config.toml
n_layer = 9
d_model = 320
n_head = 5
n_kv_head = 5
head_dim = 64
d_mlp = 640
vocab_size = 8192
activation = "geglu"
norm = "rmsnorm"
norm_place = "pre"
norm_eps = 1e-05
positions = "rope"
rope_base = 10000.0
rope_fraction = 1.0
qk_norm = false
attn_scale = 0.125
bias = "none"
tie_embeddings = true
parallel_block = false
init = "uniform"
init_std_qkv = 0.0265
init_std_o = 0.0
init_std_up = 0.0265
init_std_down = 0.0
optimizer = "adamw"
lr = 0.000938
beta1 = 0.9
beta2 = 0.99
weight_decay = 0.049
lr_head = 0.0043
grad_clip = 2.0
warmup_steps = 368
schedule = "wsd"
decay_fraction = 0.87
decay_shape = "linear"
final_lr_fraction = 0.0
batch_tokens = [16384, 32768]
seq_len = 1024
doc_mask = true
train_tokens = 348900000
steps = 15323
dataset = "wikipedia_en"
MLP neurons of a small language model. Each row is named by its layer, matrix (gate and up: input weights) and neuron, and shows model dimensions 192-287. Each number is 500 + 40 x the weight over its row's rms, rounded and kept within 0 to 999. Numbers have three digits each. A neuron's up and down rows have the sign that makes its largest values positive.
After each neuron's rows, "fires on" lists the tokens most often at its 100 highest values on Wikipedia text that the model never trained on.

L5.gate197:539522463476486519505525571452502513462548498578454449483455530557529527506457507524439501448551455446480441531544505453493556499471437480511513562487506509485485575532543501522533547462550470467503523411482502510450468537457494533504487508505499508439556494489462486553535498471587552465
L5.up197:476492535523577550495533579441451493465553439533475388582550479496489471554483449506463474511515473522481457443570482520477488548457525457547537579495518468471495554507509503478546546459515498429446531444450464548520527541519555581524480540519555503438524532557490493574555517499550513420
fires on: "-", " ind", " Ind", "Ind", "ind", " red"

L2.gate248:465482521385487502479552528452528512483502446467572457528545451449505499446458491524507518471491544561530507442457492476472549494510488460422463461492476510533492497546542463516568567501576482556560442487463554510477562432540491506458474474541453469539514469504484569472493515458480612499
L2.up248:443516452514502597494459465587503471426503457581501490509568596420513389496504474502477565553474558572543516512488538467463481427486494503493549520510586451524451576511479525510485528569483556541484494497539542555498570474569519488566483508543449499548483503484515499462463537504452545529
fires on: "od", "or", "r", "ub", "ar", "id"

L2.gate529:538494477433484556525467552550497478472505505526456545572561541574502519475537503549530587529496543462418553520454507540493499455552502572499461402470518423465476503555524573532478471568546530537516486528429508541460498569419533514521505523511574527508506586492526534442456552516453431571
L2.up529:465477494590490505491400481494503462444501524587465567479483488496487505501473522469527523499493538486521485442468533501505457510474489516470507448478494486474508505498493439512411476457494473505550515419490530515496527549515545448521476486478492510531419476495636519463468478451449448462
fires on: " super", "×", " el", " prop", " Great", "ast"

L2.gate364:494500475490561498519499486531507609567528488512501538531517504500450503461448441561490493536536485561500564486491443423477500490529457539535442529495493513476457498499514476549518489493528461524567514549519520488471539508545516506484480480514492463533527532493474350537509560439495479576
L2.up364:492504474524553509458524537485503525456501467479457498467530489482443523433482529513512488560419525488482551495462420439463485518498517499497519532496509469514548483515489497476490533529464466426541480498460521489485540507462514465410485567496435468571485529497536482497488563532539490524
fires on: "K", "Ch", " ch", " Ch", "Cl"

L2.gate60:441497498548497446439512537485506554457449453492395515514496509489474522508433469514561505486458435452450482513523464439378520477470577534448521491524511537524416439467531454476537541475522542456561500506512495510501420493455466493489475436541479507500433506562521464457497513452481536454
L2.up60:476572534529472507479481547551431621431431449484460479531494471486500561567472476465563441521588417457476487462482415526442552544513558504482545505487507488542452439490495479480543517463526513538434544537565445513532495583449448500446492480466468519438446467497545487495469539514518468475
fires on: "le", "les"

L5.gate10:526521487526485509490487519496456531576499490528416476506467464495507444479498474509498508464446526444445538512464503437532568414556503539455507483493472527497480513473496503449513446443488507520503525520503625550476476436521561566469489469570491504494517539488523495478476510537519518454
L5.up10:542471493531534451542481523545507526506462429515465480553437492482457527474543450535539432481562447407525563515529502516523502509487556621486462533481581460567488530503457506449539497470487499510468530508516510549517507498472530493539470453527536495487462475558504494503479516498465503567
fires on: " fa", "vi", " too", "jo", "n", " We"

L2.gate580:513548450539490465495513471473437526517477441517479461522435497476531492490521496503567582554520515505542521500547449486417576528478467516552498439464464552542518562412484487493462482444524574440536569536464463444524507415473498587472526543464496458523504447556465510541515525499526513475
L2.up580:452455547446540559490522467509453526486458480532541441529482545537522419529493514408463436443563532463504469542498478471419543507534530511580521477490489474517538527497502444536513523583523542447477503495523444496518440515484458490477520492528502476457494528509495517363443534490474520504
fires on: "%", " called", " than", "raph"

L2.gate1:457579441537515590552419495467481552552557531578441451416474508511545485493498501463579501481525485476474520449542455465524503573457457470436552511537507481556467536505490457443465542544532558519467452509555436467505446469502474495472483509459497525451460580539461547416538523468547497518
L2.up1:457457479472581476540427448501457500420492547474470463576483451465463521505528501471499489554517560575631487495515553411549539462483488429563462511438497587517485600507549494434501397495566525533469563504482541504450491529489498426544455407488496530559465512598503494533502498517478522421
fires on: "ap", "nt", " set", "g"

L2.gate185:540453556547575430520515495443507512500542452508431536483424413468457529508468557543485528484467433530512523479474493538492509541481526498454529539539486580480491497490522527511482544500489480538547608504514521472461504441513533465501450460453500411469488511488570497547511425483435518505
L2.up185:505555533520509509447483445526540531476438473549506496537499482462521493459466477441599515518437436465490570557524535533464492437474506465437492510458472471519466473483513492526494556395467486528538519568523406488465548523465482460523459498489455563511574462392541590544500547505509498535
fires on: "ra", "wa", " Wa", "ule", "be", "ine"

L5.gate331:557484511470495472530455504421549506532520486518502487516465496513555517395483479493541449465535574500491517537541549503500513523419610534550487439514489437488558482517524528430424425478481579539487436480525496512470494450481547504508520450472422499385486525575468520578547557584529462484
L5.up331:530500546421495424484491500541521535481506476520544548525523475497488480477472539480490482593546524541483474474551484470546514550498537480461534497474479468532521517460530517473462485575559608520522439533464490477475492505490481450540554537501474485531532491473502527560464519468568446514
fires on: "-", "1", "9", "ly"

L5.gate125:503565517487494461500457537532547492536509528578508550497531463519487473507530511470453517508514503443448445541507569478519574499578522461447495517421480492512468551537517402480444460494504506466436481549455521453456481509490484546542467443491553492482513540501414572458466560444497513469
L5.up125:509569532503501443548475495541558448570484475493499490561551540489503442431512471500502571551551466490426452569478494490532473534517506529498521453448541446430503546498535524577497442446523458510452518549492448488490492582460458496530464450499520482501543502534537571522455533490471508469
fires on: "ly", " now", " been", " currently", " still", " also"

L5.gate507:559518550500412477504443508525536495493532470460540491516518516510509540467537451464530431386558485520453521538509504579489521444538491479423587581404462471515497479357539425499501513541488452538567456403430524474464486512500550514402435543562466486446523479564465456505535473516540548519
L5.up507:507499501535529480490525478509546530444511453477484570530521515505510502537537493543499482414516513462448503414497520466467465473485509465466513538420524446483516479495562533461551429599456522605521490428459532536443481507456537528527458485467478460534538384437516494461453527488507486549
fires on: " John", " William", " Tom", " San", " Don", " Sir"

L2.gate444:492488509435475512550536509517507459450520437523522528500476521470461533535427443471434498495510578507458457475560459570480592482573490499465549546486517529522500473466518488500468558543516559482520478558495439443441428477506537435497463465460518524433503485522468475477506516576426553518
L2.up444:524484476533539602446524539556450501476507556470492560505500578511444564505546548499484569510516427478509479480464535446520490520481447520452513513519483515467524473465485444437517470516476486440474483515513532569491420596444522529510563485493445434491516469482481421536478461522488470523
fires on: "r", "hr", "ith", "t"

L2.gate398:530463522494523498539549497534435440514507451468481481551519468520573533505489552443460504558542535530482567512553532481514489571488583494476491507494537539523504401488511474510512584501524523504475485590507533426449517510489510551546472461456455528440494549493476568527531524511524419434
L2.up398:462530542485508577500571513614514544505419528452509442452514479503501529443500545463538543572527496469538491482494441501509524439533459500519557495464497491498530490481467546455550496435503455511489484559566499448514508553486531545476550523448493510474500564501527531516496494449491464541
fires on: "se", "ial", "ne", "nal", "ry", "ther"

L5.gate332:533487555478455559440491541400505508449491517500513481509557455492554483495460473511519504491542523517508503517515516411507519567558506511521541539528413543451472571480551484443523500520465520468531470563505575512511521488467492470572493406504447512427470537483405503496536553596485451561
L5.up332:573470499455520473538497509525530513570516527398513471491485422536573481440459499518436534485445567466579496483514463531557492518532523548565534567501495501554511492496488444475485491599466466486517422536454551484500569509452496502572453562537482387434515526574472464479485572526531436526
fires on: "-", "–"

L5.gate504:503495513464474474429517450579490469502505387488567546523512512522550500511471503470448469506520512518449479462529488558519575459532458500476491491444573510482528502432470512539515565463497462538541483562501513448489527539522428442539384491512534485506501519524461500455483497466456573556
L5.up504:603557496505534487499483513524452499554542496503510485438465515512536476535480469551521442480511464451446490426503475524500465477529431537465450538450457542506508431476522529480525481468479523497545557515478442495526532456540518518560451493546520418490539480471501472475521536501513571534
fires on: " 18", " 17", "18"

L5.gate462:466536502545416492592439550512434471486556437448483483471472527574480359531506442538474464412500442557503526437507576524469550500592453527584469509460479504459482522486441477457449535523535480524493498516477457566534524457537516504477512495455531452531579528514485544530416499507485471548
L5.up462:511494468487512533572478525498540515487503549514426531566458579467488501608495400548494508528554461446505448472523508470480552559550507496522500522485486517519469561487529488520472472543506500454453487477454471505505476456453504483455482487503446439576521521448503499527470528431404388566
fires on: " ass", " ins", " rev", " res", " j", " arm"

L5.gate136:547615486522490538500494543572504483567464411473480468478550429524478508436494479559475509479464511471430507571556544454547502512507436497488463520514479450517494554477463532517422526534557471554448455521579495500490520468550475491558429483485446460453478526502497547515413476488535527516
L5.up136:522494513472588483471449517416594492527537487490503479517519489479533496483557522531454493488509481466445561441479557463503473519513503511529510540480492495565495516538513461488475534478483474533560473507444476450481539529495557497523449443517517495452409508538492542481436526476456466559
fires on: " of", " age", " st", "-", "agan"

L2.gate284:461554555539425482497536522494445473554518484479524437530492479497508419494500361491487520443463534508483541496488541480545571562539479522524518468451487478541505561442503492496406521447470478516484489535446534546466520499467505474528564512549519449460499465508438488515453452486493514520
L2.up284:537454552498523566471514462479393551546515514470489510478512520477563522471588471508459507522532490467449487501501471529447522445533467555529535459517408490486554491502491486524475474504474491527546444531507479542460531551488504576522515547589510517456516522521540550494510496463501516484
fires on: " At", "At", "mo", "alle", " at"

L2.gate49:531524542510504500456514535547478529476494508493520535465475545556496496470559516505480478440509485532553455461485508461444540544423476521549426524478524508485490458567458471481526440539486586456501522556515529466583489528483497546474446529462464476525458539512507470466427491462549467508
L2.up49:463536549500466503504485545498482492422555523501472447460495473485440510507597468595506501483551479464485486549495484498456557600494568446542488554520492590538513491429548394473480472517516438467523512551481518542515544468562527522535392520492468538455496492526469462529446489518469483499
fires on: "u", "ur", "i", "alo", "ina"

L2.gate133:419506460543496506527573555509481545498553569511459471509483476474521426459538453470486542510512494442575481547450465574518555537507468442512484514552518503506563479528498578548475478498417584498490538478560533518444496484504456463476442526454487503537486500572478505441476467506532484460
L2.up133:515528557451461448503495532535531392450534545526543468449537497561553533471475520498522488508446499498490472494560542528583557466467481528531480553505538512532516486444486502476489444545517500508526535471515524448465534503497565443521459516391482567550503482505534486519442526452538536532
fires on: "l", "ar", "h", "IN", "ive"

L5.gate77:495519479414521512511507513483492516476499489574478484545505451548470518500464458510430470464503449547442579539467531507502562495530472515535488488524529478436492585511498460481475470510476534531476470578499469576451518470505474576511490533475501498434493512546390475529499526438600505494
L5.up77:472489523583497507447512510517489520620475577509501523502448439547481507453596523491496488526478461455558572567489494450499493570500551545556569480508558465515469503515488520530511481463576526401469544475592464551574536481520598497508494530467487460502450436452489505578457545446512491393
fires on: "-", "00", ":", " billion", " It"

L2.gate376:438491493545548440415502523558476488523457517463527431515552540475514480545457430493456539525600475552518479479457511490525514478497560513476488514516479508525529501485447482469553514414490505524474562579517519501498525477477498582512465521471529492542494549466599479489412490509456534462
L2.up376:461521486452405462526469510519508483407502547544532468458463471537470451490522489476549527510411487482518495536530506545466540542443520540534436516577562475452515475475476430497485509503539488451609482442499442517524493451450478505567472507508473500490504530542474483541457481539445480494
fires on: "is", "in", "u", "en", "i"

L2.gate563:488559535475514455485419439432463499450485516540465547575503615478529528459487493481522557475493504510545554460463585501471539488546492526506419577471472495459472498500452476455545585549512531512529533429501482556536497479526510445532493467522462501471565478518522568537528573474479422525
L2.up563:538525482599531488530531513528485442461560489521496466559500474473516503479484524523490458425495455527558499460521527471451531522497520507503483413476503564398495531573539472565510463487533492532497538512494456501439471590568521499466496530550592498519535480521481485516537449505477533514
fires on: "p", "ff", "gu", "ps", "fe", "pt"

L2.gate33:517495498489435518563498497533530473474521459525384516498564465559459496544516532488461418528529461500483488537438505521444487544454509475476545548525491583478509435478537356494515500457489497423570527524498556433513503506469529468539374444410536536492455505492554547514533501424493546479
L2.up33:563475491613554490479498520485543531508536570494463473501496506445491541504526490509557541497552547448430537531508555539529527452537461469553558526519496397514473489502512460498516503509519510442480559441414496546529490524514499497426498532476576507550495573469474452551466623521503461533
fires on: " World", " Group", " Liga", "ment", " Series", " Company"

L5.gate181:502542549523425493514466501426542502538534447502526443468445621485499452460470508534493476555508432515420444587580497543461557513493476512425471505425512522466523493516532483513499496532531495503469492432514487496484456474513474430448473489523481540444465472515470559534485524548501502556
L5.up181:507503551571404458492482497451495523522524422473478465456453631447534407457505489543464546559505454533476459577537523557491460485491514528412451478441565533468501530494482495576493492522529458512500520476606508474499460453517433478486509486538462508505429467523508589560525504475468562567
fires on: " sal", " Sal", " Mag", " Pal", "ti", " Par"

L5.gate103:524527472499498530456509555452468457467575512545465510504576489531574499499480510546512531527507489552522483490480448531523568547509587471505495458422513492485545509553488424518462497486563483470583388531493528534500449522500494505487470491475462590481425537458429484516459514530509431487
L5.up103:503511517522429500563474498493481480471400486394506512479481578577495540501532451478447508497472512448527505546501509546451470493537521573455585505569452450473555539532498450491443517527536463508526455552534576526523531489452492556500514482562532515543499479463565478569543531529540518538
fires on: " called", "omet", " met", "r", "met", "di"

L2.gate482:425505505516439559529497472525475564468536474470535487479488477533478499485480506472500526480578518509487459477487487560444558494560425476496477487535522511461497455510498484508515489527521554462459521596545452490513501474497472504457477520456503556493488515493442512512458593618494512391
L2.up482:492480466454493471517551506468522482491499543487534568500524531516521533513500424424487440489515466539505548497551479550480507537510504451536499473575478412465468407552482513493476459482496475499492472452503445521538547473490498463547493579564575478517518496481520536541470568531516430466
fires on: "ri", "u", "il", "un", "ill", "he"

L2.gate120:548488510511551423546486495522438509571455456581472455477512457472481539508479454450507545566505532577506466489520537540446561543548469498535458504472480521563462465508560536472514518548491446481404509497594452468569477525541559486485497484446444539577477493452492461472492488567443439468
L2.up120:503511478572598506496471470541471500538487514559553505439495508542473552480457493481516571454546551535511478499513545455490485508520477495561444498494511514517446481558538489446526549547539487497489498552505514493519490455514565488515473423446459464503471516437470440506541565494479474556
fires on: "st", "rd", "ran"

L2.gate350:490479502478502502462515513492475466481512474472564510494431536571459516466493499422489513522446496518537515497483454565446536532495506501521459500438507454467462473455492416471507471445542519449524449504483487536515489459499510469579552517477465471362498564509532510507475530554523495514
L2.up350:521479499470491474465492541542488490486508486536578487438469584551482449532517519529494471495480485574519520533563521511458486450503528500473478472496540552485477442516483468458537550497568497501530496458546465468517620466452491480486544520474458483489473479448553491517449525478487491548
fires on: "n", "er", "en"

L5.gate411:525509433472549542557502615530492546553485494546531490448525413465521516493524477509424521436556501539442521504508512500506570520489475472477515511423484485445414531542478505457548544449468578459469506452441527515469562495494524508516543516470499495489493502563476460459506531420441512502
L5.up411:521489509516498516523473503559497526518458502466521467486556479492465408525515533428522511522456501505514508502542521476615496579431515471517447460505574509492486467567474543446448491617494543507401463549562485477440442459529452428464528500499483468462512447540509531520478507507505555517
fires on: " for", "-", " a", "ta", " new"

L5.gate475:472462542582467474479454559546490503473477461490456466512530442538514478508455440532500436429500483464430453555475562447509586498531489425494427501477499535553496442517528426561484481424486471456514473500505571501503520547552521509440431470515532511515495559474473439515433521494512573440
L5.up475:497540448475511518535452499569499529509455460545458526508484424531498505550440533485461543520496535564560542507469508514521521434558509511485489459537434469411440518494530545479537466527476462497483481440514531421496543527438458542453526549547533522525470473515525465513494430483493531446
fires on: " =", " was", " of", " were", ":"

L2.gate111:518469484477509535452504483523446451510520514517437543546587467517519553499514520492476550533439436475486540444484540566405533480494518452475484533489431516453507499565468478452449499433524482486595461463421527466504513485461574509404493509507475545479527436453466515403432538510486502456
L2.up111:480490518475482517545505473521413475444519516539475462521518491508516514457582513424445503458525430488533461500563556486464553485506531471467446505566419507456494514505517464481516509494481503512488521523489496513475569506506566556398506523466404435483567528450494554474499555504506528545
fires on: " D", " F", " S", " G"

L2.gate575:508540556481530523524550441488481464529432411496500475463487420519525458506557475496509521475550522487506537544490504530511522566537523547563485517480530559575567556484525508533484446532532542524469425536435500448512432520485558454460508514494520538488475553469483539473525488523464496532
L2.up575:501491511565419549459555462551465504566470489457490455473527483488487531501540499433520497519486525465552463465491514500494516544485526495546413509441446532550477537490538457513483524465611593450492445571460524511451501485519544536508495567574541518459528487446502496452462504537505520444
fires on: " made", "d", "nt", "ng", "ary", "ated"

L2.gate232:523576527414503550558543516567545455446495494507471471511503532475449477576499508453501490530509461516552487476474486464529502534539545570479452463479509509503566452465466496494444438472422480481524507524570523537533432520484426583533465456513571497561465472556499462573500497563486501522
L2.up232:485555549521439503560492524503551471462547468516566514463568498517466480504498503508482485491502539494537519446535456564444508479511489462540498549501523513582462553458487437489484442573492483458443509536583476423537474595529470527597540516483570524529470526502502503527542505598520504528
fires on: " This", "est", "ity", "ast", "age"

L2.gate512:506532519477528433508454570413502510519530536501444505478473535540479531444540460530457437483550515560472451528487529541510484442453560504470545464510388475496497568529501436436510476495516498586486513471502524561537553494475493544508566528529454563467481463502489514500545552510501465548
L2.up512:436500562446512464488537471464443479532482473522504495478529489503520550446547525511459488480456465526510517472486493453467515557523518461515563539554459533481478437537544493434460488491610473515555479482610564513553486582439489481500529453559473506498442473411520488468553508508469507489
fires on: " North", " South", " West", "North"

L5.gate139:604550526452478498479522499515467554451502447461539515501445540503500517522449513504513512489460561497488447406582473533544551520494581522579399530496438527574534548501501522494458496567479530535458483535518551542510473436504543482474517515523464507493511502542534486465474514543490540467
L5.up139:529500467538543549521578489578568448438475480563529552488500469543515466494599464491472483530482489465590495483463492531555481486523515465504453556468543583476453522529455539483474473487438533451517422430480451436524487525430581495449523529588508495493530462440446477454506500457516469478
fires on: "'", " Mc", "gh"

L2.gate190:470503515478485483531523500502510554516494571445521554506510482568517508520539468466512527507495546489442485488566544493484598531535494442533513516472477599447473517503531462538582542507463452424499512535526503487430452483504456591500435528567531451442514557442459514546449400494468506485
L2.up190:486519457500484510490566477514558456452492484579547508500551518465436496410529508493463496539512443512485470474466479515539469508497495428532454490540457535512477477460475465545491511529499465478545552541563452492467522450444532460474484459565451548494486492434463579505510502445460543467
fires on: " Women", " competed", " Bronze", "ll", " participated", " silver"

L2.gate226:504530543587463530602485461448483632526512528452486447538518516510484539467494463532561496470465495494483523457546451435473507480528493551458451474418409524589482491417532505483495561467495472566457483543474519476484468440433439541529480531425507454539541524509505484490518531529474560477
L2.up226:480561508553523460460480428546426476522509551504474512483481506501493490502503523487476519521471473469476471493522550529538544532524429558452475420470507479506461494562497437487521523436551514530463490588454449473455501500587483536541472474540481490484562534583499484484509517525506479460
fires on: "er", "*", "ington", "adow", "port", "cher"

L2.gate242:449530503504469487452476510442527418535478492555480518530526524483556447521480476491517535549479496512563438438477485483503503422480499475497521459484519504490524457485529476455471534440516538444524502501462512453511479444489477466510544433459457520558388445523473457514483576590449468441
L2.up242:450525489524451469419463511523474471509509396493446459437451542516541577512469552475552484507521489447503512498540497489472524532550495506419534530516427489524521527442492419489468442470537476553469446471548487572444516429493518488481537487512532494578474502515446479516502504489467534498
fires on: "re", "os", "res", "le"

L2.gate6:476582451479482551486472546413455495477457445479564529505524492490525487516478527440512571568486515469465501516548524523435508561463544475501512508552535555454485483410556444517472512528460519424534476528490484475490536489493506511557497502472484491529481540482488446464546564524510506492
L2.up6:522515538538564487478487554511462464533431420529516531483575463526499516469488475476532525503536494526431481460518553491523453506481494448497477512489569483468449519564529505535510507523495491459503509502464487456514573523474498490532427571413466540460542412513514414516544531512517477406
fires on: "se", "il", "it", "os", "f"

L5.gate153:523453528470504513443555427521474441578473509522536476458434499543566522536484425464469485514548542436547453538499509598438526504515418459512473541472524492452492489525470457556502548496478522498517449499484547555576543379497441527560514543526488469525509482522450529481436543506469533468
L5.up153:484496478536477543550508507559434538519517592426451457475407499528512482514525548511494477472461446526520530494492494509459537563490530575514534487497522449532490498483545523428543572529498468525446531512456486522541544488555510478479457542523534536549438371502529384496404490527447500487
fires on: " Ma", " X", " Se", " Li", " UN", " VI"

L2.gate273:497503432454482569569553471581438511569497522475541611479497512398533431503500530552470501508509528519487554477550495538456517518517480423511472475472554539566577479471530422550473446491522482458545529578480495417520522488436525588504517426488453481442450500544510541508460548491487490453
L2.up273:467536456539558518496488465469421607473485524555544437512473570519478466467491500475502428529502561467528437472496508530562479496535487565426555471518436558577500563483472476514462422462449521518522439484483519495476562517499477500536491471516502538470563562534482447429496495472515560501
fires on: "g", "n", "la", "na", "an"

L2.gate303:476516447503456453456450497525511481531498485490497459481467493483441464506446554468464483447541383537426559517463438387536495504505437541526557442475514513535455500483522454480557452526570442493515531527559465464479434504510578466560465538503445516536460545480531514452544515501488499551
L2.up303:464534464481433553485461425464515457457544497550519453513461526571487501536583485495532544520481507544553437464532506502423509512513550453590474457484559492533527425474536495473561547456506503466503489523472486531543514444504440460447456507498524411505473535519535514455466553531484460505
fires on: "on", "m", "ons", "ation", "n"

L2.gate126:536481439503476501483447494540502477435441442566459492462491558487494511526478486469517581474548556512515416481489532490470581533501508502489440517487549581527490449440552427502546504556462551458520483532497518587604528482520511485507471499501515458441474451494490451518484503486461479495
L2.up126:481544460495555517425520491539436457467496482568468547466487537527476502463494482481470565531524548578535578413483486423477568559459510512569535525505525545544487464481437459467497467511540484483547485534484593516544479476562583537514510514607510460489556584552528574477453488522417453557
fires on: "r"

L2.gate50:484542526470511404476483483569459435509494521483501439544488558511494526543486527481583500487523533518555437544525546501534542529482468534519417494479546482481490484552493494467525520568477548522486493502543459535518566491471550469470520554477477458459457453557521520550505473502524532530
L2.up50:512566529519511438508438483550454497527539494566497568447494504503489534486530546437514466501449552546450518466578498490524562394453459470479520481434509482478470395494531525526538456499586511530442568495543486558503492454480495473540478526482489472450461517498484503509482438515532498506
fires on: "V", "P", "M", "st", "Q"

L2.gate415:387489491527469524526566532444500490490609450539501470476456547538450468477555518456540539423571472439474471463523515494523499504491521535429511442459511451536452537516485519511517557529544467576493524447470498475486510471427509574481505496473514493453451521572530490542454466431458488454
L2.up415:521539591482408426531506439505527460509514473500559470393460493473464461547497420518506435475482542460574538444523552504456541475482471494488489505541516495504542403511504443522515543479468526473520464474520526518532537509495500467505534483386445521551530421560494459484484592437495485552
fires on: "ed", "ne", "ied"

L5.gate248:504529523488479498578511459489438545471527540538525462536507488514462476460567535418480486548461452499472476558497458512469536442558436538485443546470565510498475495477499526490544468557527430505503457416495459573544561481510538468425530489527543473468529455463566552526423496425532445567
L5.up248:534511534491558532517525505520515513569566551491485515522501496542480443496496489504566475508517465598440459471503437443457436485510382518465488516438546493420433466525496487432558515543429464479558434438538521589483570500561525470472423473566557458452513503409512520488460428460483466567
fires on: " am", " Am", " Lam", " arm", " Tam", " Barb"

L2.gate123:517475503543464496547469514460453516482463523463476521561562553531505494426512483478471477484491557488498437524457527510424516547492516507505537546509409521540446459454493462527482498472565449461526517526536556434485425529542557503454568502482492456547515557488536523597562564549534480409
L2.up123:489501561485493496522528475488529511519505485457461536522471475603461506551463489508510470488550496504411549491562471594500526607508494509471528504466520502502485486451489501527536465452470516458540517424477424468510516449525521456571473413506532526453572512586505474502543448562482436507
fires on: "e", "ville", "ère", "room", "ute"

L5.gate289:484494494514517505603542524542522519433546457498453496517499502530498494535526530458528481487466382466514463515523487471489515499501480533495421451522518469482518487492494413594455509458521420466541454433458421457476434501505590477517446546573537524474420524434452486548579515470465499525
L5.up289:431496511478498441511432532499490563435538501475483539539476480521503438545514524453520474471467425565488509429476455442423527544424457531447516493455459494518478534450457478508546504571519458534478575524499515519437557440543480523596497487486489527520543562477468493469488538476448513545
fires on: "L", " World", " Premier", " National", " League", " UEFA"

L5.gate64:503560507411510596424476556486508536459504513525526505526500462569491452561424460483565455499534550492543527473540491460485517550441510452527507527521521398541551473497523496436567538500570519547562476423490483503500451492490539502514501490461501509475546524462468554465453548482505527446
L5.up64:471532486446493511511476483455506539483552550500454492502520501565559552418470474445518445556462529516536571465570521559526458468494539530494555420476559513461541544532455478528521484508478487541527488488523520465578567458481534444424507525497489497453532457430499540449510493540481604525
fires on: "}", ")", "N", " (", " in", " to"

L5.gate275:538520491486506505496493549470479490494508499514531539551519447547521467488524449470454520394527468484466505558549493493439511541543463462524491441441524630515466535560575440430533477523541523448503483448491459486524429523500530479463465529520524483442467520514469459510489596523499500406
L5.up275:522512587541489536549444529460484549465515555472431551525556448527480446551527429513503502526518469465454501438576457515464487537505446486563523529481546427453591565520504494417497512501502506491460474398573558502558522510519522461540518530444461460448493456500591487502465559521478398479
fires on: "/", "-", "os"

L2.gate631:503517494513483569436448505449505515515464546459481541551491538512559491520586470480543540448521510553467512461428484507444550399522472417507505590476446513537545480533452456523529531524521554535521501509541460543541496478443502476453484553441476496472530522436469544470366533543519540451
L2.up631:542499497431428553453534482470473519489561535513507507521505499525436488518526512470499547460480477454534524500595550524563565499457492608467556502480511501479472548449467433549485489508554429511463499546449498520415483475518474557535480491468519474513544585495493515527418452500468508555
fires on: " War", " command", " Louis", " Army", " Navy"

L5.gate604:563438485482452498493422481459483549423508531510484533482480505511497496441511503421547488533546490468502583490502555509494536435519536460464498469461451500471521533423501483507496535511482475529562506487442475502540518534439538475529494466524486500471565490558458530494541640635508525560
L5.up604:532515433486579483573452469501506430594452510564420484428438541552502451506556454552560539504436488463595507540467547503549521514547511568519473526513539422493477554518489515591483481472468471535458550499558464500544528510469530499513461514508596513506471551499449408484499490479468460486
fires on: " pro", " ec", " Prot", " anti", " Ph", " ab"

L2.gate460:531591567535518478493406443442452442548457455492544488497505521479490443531440488535536519496490506483526590498523409471437550609510484538465548457505474558531484534544510484436508467438522540481535513530523502534470545491560483500498521501454493496473490589542527528429528499456500487558
L2.up460:452480447485567434460516451524455437462478501602468533507484541572516554493586503470479472437473487480560479555536474502473535513503611463554555521515495539496503564519493471511485464514561483460524486498485479533487447550505528516426583464495484519518530576529506537403455497468444548427
fires on: "n", "nt", "ns"

L2.gate410:442469510516545485468433526504543488468539491556486525484502517430510491467560543520435537489513513517496477507555524446533526513439537579463485473415475508522488483451472478438532526525512532459490540508408469463481478463470554512448503488511556531506486501539512429529533519541519514456
L2.up410:471422559516530474493492452516491415547556481476440493484482508438475600458542545531455528468547441471504497450518470520496508490453585541487512489550532430569518485438479479498544540525486498445465528471485483460510492500537471537542459514462447494545487506466478466552602509527487402494
fires on: "th", "eth", "sten", "der"

L5.gate371:520516625476458611419564559490513485495542460535512562538527494505509441526482470435501522547496458457496575497538526495568565512536550468486551500482477520484495519538484516530420538495470472471550450496568477522429462460520503505496489448527500418483501485411463503527471503423529472500
L5.up371:430430444528521547421551498527434527574476525517518525466558614518513556484489561469517500442455509548451526465504515458524501463544502508469501453506460502494509502483498487443559445495513422528549504487483536519538522491531535518539479530551458507544509503536476531548487562505496489517
fires on: " per", " des", " over", " San"